Part of a small language model's weights: MLP 1024 GELU, 6246 steps.
MLP neurons of a small language model. Each row is named by its layer, matrix (down: output weights) and neuron, and shows model dimensions 16-111. Each number is 128 + 24 x the weight over its row's rms, rounded and kept within 0 to 255. Numbers have three digits each.
A block is one neuron, or neurons of one layer that tend to fire together. Before each block is what it responds to, as a language model described it from the Wikipedia text at the highest values.

Responds to: Track times and infobox pieces. Seconds digits after the colon in track-listing or match times (3:03, 4:18, 5:00), plus "ology" in "singles chronology" and scattered mid-word pieces.
L6.down36:127109129118068092159113124143142138148143101141145152163172095125140139139123110106130115206153090103157054110111119110141146133161130117135158118161119153137142153092096093149090104160110141156116067152144128137156172158117121134136146110140135107157173115099159111124098139129132135128
L6.down160:122117092111152154123188114154131113100166150108140103144147133116118089111108110118128131131164117139177137137122135145150110124104103104115133136118139172148163125138129127108082108077177068122115136060069097109128113147200112108133107149204144136143126091119143144089117167124139140078
L6.down238:102167115143145106073125110122137114111114189103181157128162117147145133113110177138122130162148125143147105126155076175120100153157127121129110121107141138133087125129121174106113154137151148159122099125151126170160123126105129121111074128137135188096120139150148093087132140123129166147
L6.down329:167113085135129085119152102102138118151132150139091116138142108106152217122130160181113099126098126119126138117152170130129086133139130164121136141154151116135139100164119144119125143130120141112110112091155108131113108116112099122115145087088177146150131180111102159146159135190136076130
L6.down371:138111191106127142150113131161092139132134101131143121131127131074112102106075123152108148143109087151150139124134119106103086090117142099166149138143137134122137114122143103145085085146169147171135126140119108149120140142091107128163099102130110096131148128137151153155143124121102139126
L6.down384:164155155132127123099156155100120115145148095152171130167137069123121110140140153160146101127109171097094177106117156130103102104139147131157151110125153144078162126081107124121154106109111095173142118132144112124105126131121107106096129116085135135120128122155142108159108120148110130119
L6.down399:162163128146079142112155122123109108136123162120122119168170153123084085120119132118088154073167142098134094106122078124170123113111163137164109119086086120096095091133117127159133105158139155115136143167160115134125135114161102123132128145151082134121104119137161156126145107124116118146
L6.down459:123092154134133148143161112121123119148123080139078125149084167135107101130146144090132113099093137127142130175141122131145150101129149089101085153119123120113112178117102121141109108118180143152129135135156160116067161110098156124129144112156161070135115150138103132116097117139133157120
L6.down516:112168128134135189080131129082130114138131140121152157087134170154141147186130089130163112147083135096160104112161166121125117144128089166174137131095120111134138150143079148092148089119103128131122102128151166126146115084128095096107145122150138091123100129156152113183143085089112138118
L6.down543:165109174101089145110123099110152143113111119115106102171174143094131119117173108103092139167161166103116141132130132099121123100115108134111094144114159109102085130144156142115117146162094152135155162107150140169109124134120122143126140124105131145150122139124122136101104123132084105116
L6.down547:105104121137081148152094091148134147154130087164167123114109133081158104101123121093131097096108147153117103116132128157126122140119105151130134152141162157121127137131090135105115133110117145161124151148181158093092147143126168117152092113146130112132134123095144193080118144088125109127
L6.down561:151130149126103131108089149144152117112128092155107150100176101121104088112107123163121143130138112123152141131080119130127153133170133113104109113144125080091073170127120101114116128111111134161154101132134148152108121151079124170172128148156199109122128081149135134162082117153129117143
L6.down685:145123111096162157113091131088097137164152140092125106121125140112156121126131067117131114125176098138132115128076149149111132099130103172142111165120131154147128159140111129143102094141121115100125114145126154136117147110156132133132096101125142110180148076126119108122117160121144120153
L6.down714:146114103167091127116119121143135131149114121127124107114165124120116150157182124105108136168106153117150078125111124140143072103153182177133086085076153143089136138167123143084151114117133098157098129145116166118119191103122147116132159096099154096120147094142149155140136161115144138164
L6.down736:111145082137108113096134181165143132129103112107141161135124153097123137130134139054132145076118067130077095147166124113155136140131106152115082096149114157138131121102096131152080108145139140150132094204112101143136148111162116149138156142097125120149137119140139129129131152129112124133
L6.down777:136117107090105126155154120112130128150109109112111127116145117083128094139109155146130112118108107142151119146117150139122086161130138137115125168176172096122126108139133145113127143138137139146129149154147135146100162149156120107169135091175136098192087188127144105133116121123127116110

Responds to: Partitive "of" after quantifiers. The word of in partitive phrases after one, many, few or some (one of the, many of their); weaker on number words and mid-word fragments of names.
L5.down178:142112112111116116124103129137155176105110139169158134158061125124163132103159125150147138190102140142117141141166143093105118196121150115128120147102127105130096133094108101147114144135105115153150125153113116107123102162128124171089116175131132199107122146132169116128124118124116114144
L5.down590:132131140150109118084148183161081169079138140139119115137114145090119137131098130124150119072132120152111114162073094115147138155130102109107112167111140092130103106191170134095144129103166134136164145119126133124095120123144135090132097101139164125115086132141164088135094103164135152177
L5.down949:045128130111185133183097125112072158107123098074130135113104163110140151140126109124118111132115147125129174162114135153146088160155129127094101181093148111129151138151095101121137106164120112125167142140138126071105142125130138149137118129160115122107119148136112141148069132119123147170
L5.down952:154117149122152110124146158135074151126108122118131085129150121141132102085104102163165162120140099158102118163148122127111093118129134135120104107116101168118152125129138108147147123098157100136122161140129081080130127166145141110086094098095128117131110120098187087087126112125133139112

Responds to: Predictable word continuations. Word pieces and function words that complete an already-determined word or set phrase, such as initi-ative, diss-ert-ation, Hong K-ong, similar to, City of.
L10.down1023:104097146167156116116178173137123134111105132144157143140122170136145119132129138140107189068111159137084121104135123155132163128124124167107111140099128143152105131131114099158155146139121137116121146107161113155114121149109151144122141138122131121099093086077123127155107166117122120178

Responds to: One of the. Mainly "of" in "one of the…" (one of the founders, first), plus superlatives after the (most, first), adverb -ly endings, and opening quotes after colons.
L6.down57:098086178133143178098138112143149186136109152157144086148133152121146122133119145105136131138103088171100096103193162154133093125096110132137070098129115122093126144141139119159081137147156117098133175150150130138087131120092094121099133140090103119116116103164115132125096136103153102110
L6.down255:154147149130111109108110169103125166144148121166123156115134119135143118181125110130158110137164132118162128135121093105173164142137083172132124099146090125091140129122103109117093109107099195154114116117131121148099147116151090139092134083124151105112143142139126104143144073116145135145
L6.down318:124131151097127087144139130150149164102091123134120114167112142143137123157142135122155165162119172126142111098094094093106113146138141120156109121146084119160177130121153134163113162110127150142087132137131132147127124176181127143155161140093124112117121087094104099124149162118132086108
L6.down352:155116129110118138143151105137139126175081191148093119099101127163128151111149142104159150142126130132177128131123150128157141180099075089146111083104135103157137154106109092126109111140137098191143135132115116155122115121099163124077108092112112155110168112139101141098101148087147132162
L6.down405:128136176164119125110095123106149157128132138118086175142144142130090124095131111146132190116103127114137087142099144090147176132152111156128127122103122092129117106151104121096138133149077109139103127107163133109143101128151099106124148116131140112121111118119138106085161152130130105143
L6.down427:126108101112126103125127138099175173109130157110143087130134137144094145077126122133105142195132134137126126136157101134132132097104111156142135151051145163161121108131132114123159141123154110145098101115108145140116118115122155098134101140128119119111146141123148070131128117101085128123
L6.down476:132157105102126122154117088088139136089140113128093178171105139154112087161130163110103145150121148160100142121142120144172092090087142149195118097130123130115146135109149138121135152146162141117133079115170141130146119135112160130113121139130125145103144121109105079151122112156104140114
L6.down548:079094124158121116150130133105132144133155133112139105134126125092168133096121161122154117125098171123106175178185087151130149111151088117105133141107128117108116132113096175120107145111143129125146099101115122142156164131165105129143096109141122100142098153135129153105120116104192113162
L6.down595:126133098110143121175145119111118125115138141133140130125122126142127147162100124091131149122146122145151083118116137101172139165142128093154155111124100139131105129138122118093129113136128123131141127133138147140120151174156146086126120147102134106112177111123177133160116164131193104172
L6.down602:168144122115117077094113133123137117111187109143118158090084101113128119149095145185138167104135126112160099178128115145134118119133172123125146135134114149111144128152126114131122152144152148110154135117146123148131131178177143117125149129132118114175103123116118173114130121133162124119
L6.down614:111103122137170149126140090158140077147141159141123103114144147144148122151125134132156123141093161156112115158135132133122088112116100119138114101077147120157131112130127135115109139176140100129139161119112193111097129141098172124123094123103131123142103122129102135123144100135113107130
L6.down754:157141141132117124145124150194131100156118151153119104111135142160116121120099129114131132159136136122134103139165117118119154164100172108095149121115161160123145151133111137125110099140095144142136183165123135164120120095108088137147109093150148151134097127130118166138105115171101090146
L6.down756:150121123148141149110078148149126141111140117110151109140136165173090106155114142106093135199143131133105094156149152118126098150135159106146116112101129120141158130127090141164145120162122133139159142137123086120157145125153128141126126123127142082148106121110116068107089104146128142103
L6.down789:141126136161134147119121091078102172117125110086121115110117115141131156152097089111180162153119113117124100115157120119099114118126115092186160128150138146105132129144136103136138125133127116115144148129132161083123147126112120103110094113081121134141121099129150134087138132141127131189
L6.down883:160121090105122110086171122106174128138128144113149155133058157129104116133144115116146177138119086127173111109176099151133142118144127123139133108147150087143127152167122109129146096115128133123109106114108115126092159149089158107179125113158162139119114153117173143108109123142158123110
L6.down1009:076137160111157165135104140130107142149124131161186139071147160141138128094131139129132102093116104126151106116105166131149070187102103110120110121145135154138121139119120146118129096185116107149124115151178139140135126146091138114121146091158137129099122139163123139073111116137166127162

Responds to: Clause-opening subordinators. Conjunctions and prepositions that open a new clause after a comma or sentence start, e.g. while, although, which, but, where, with.
L5.down3:135168147144109169106138105129122118139118111153125127135115139162111151147108131149133083141101135097137136107116095141158125147124112093112105136157114134108121195101116096130109092110104104143145156133112106128142105166106106078122181145138126119147101139108115094108126107135140169142
L5.down35:113104122102085153135151159099078165144145122108112138105141158123109076120147139091071131179132093128112130123175100154079127091147111140095103135137117139108107117132128157155103124117145116138126147150117170113097137141159102136112110114120114095132142105127113124168144135151134142144
L5.down113:169169174123141155091118122083128111121128115124143132130101138139156136147124172116129140158126108104140153097114131133146161157115126147135099117149094124104109162126150094113112114140096098136121129069118148125115132184112156122108175134113187096126135129126158143092115104201149136099
L5.down681:161157114096155106174144140106124116131124086093154095125160098134140080135112107161148159142102123131103125144141070142111104130154099134141134105127117172148127154155136134104130114121113151134108101088090137085121121092120109150109102136125120114131124107116170093182089151124149132135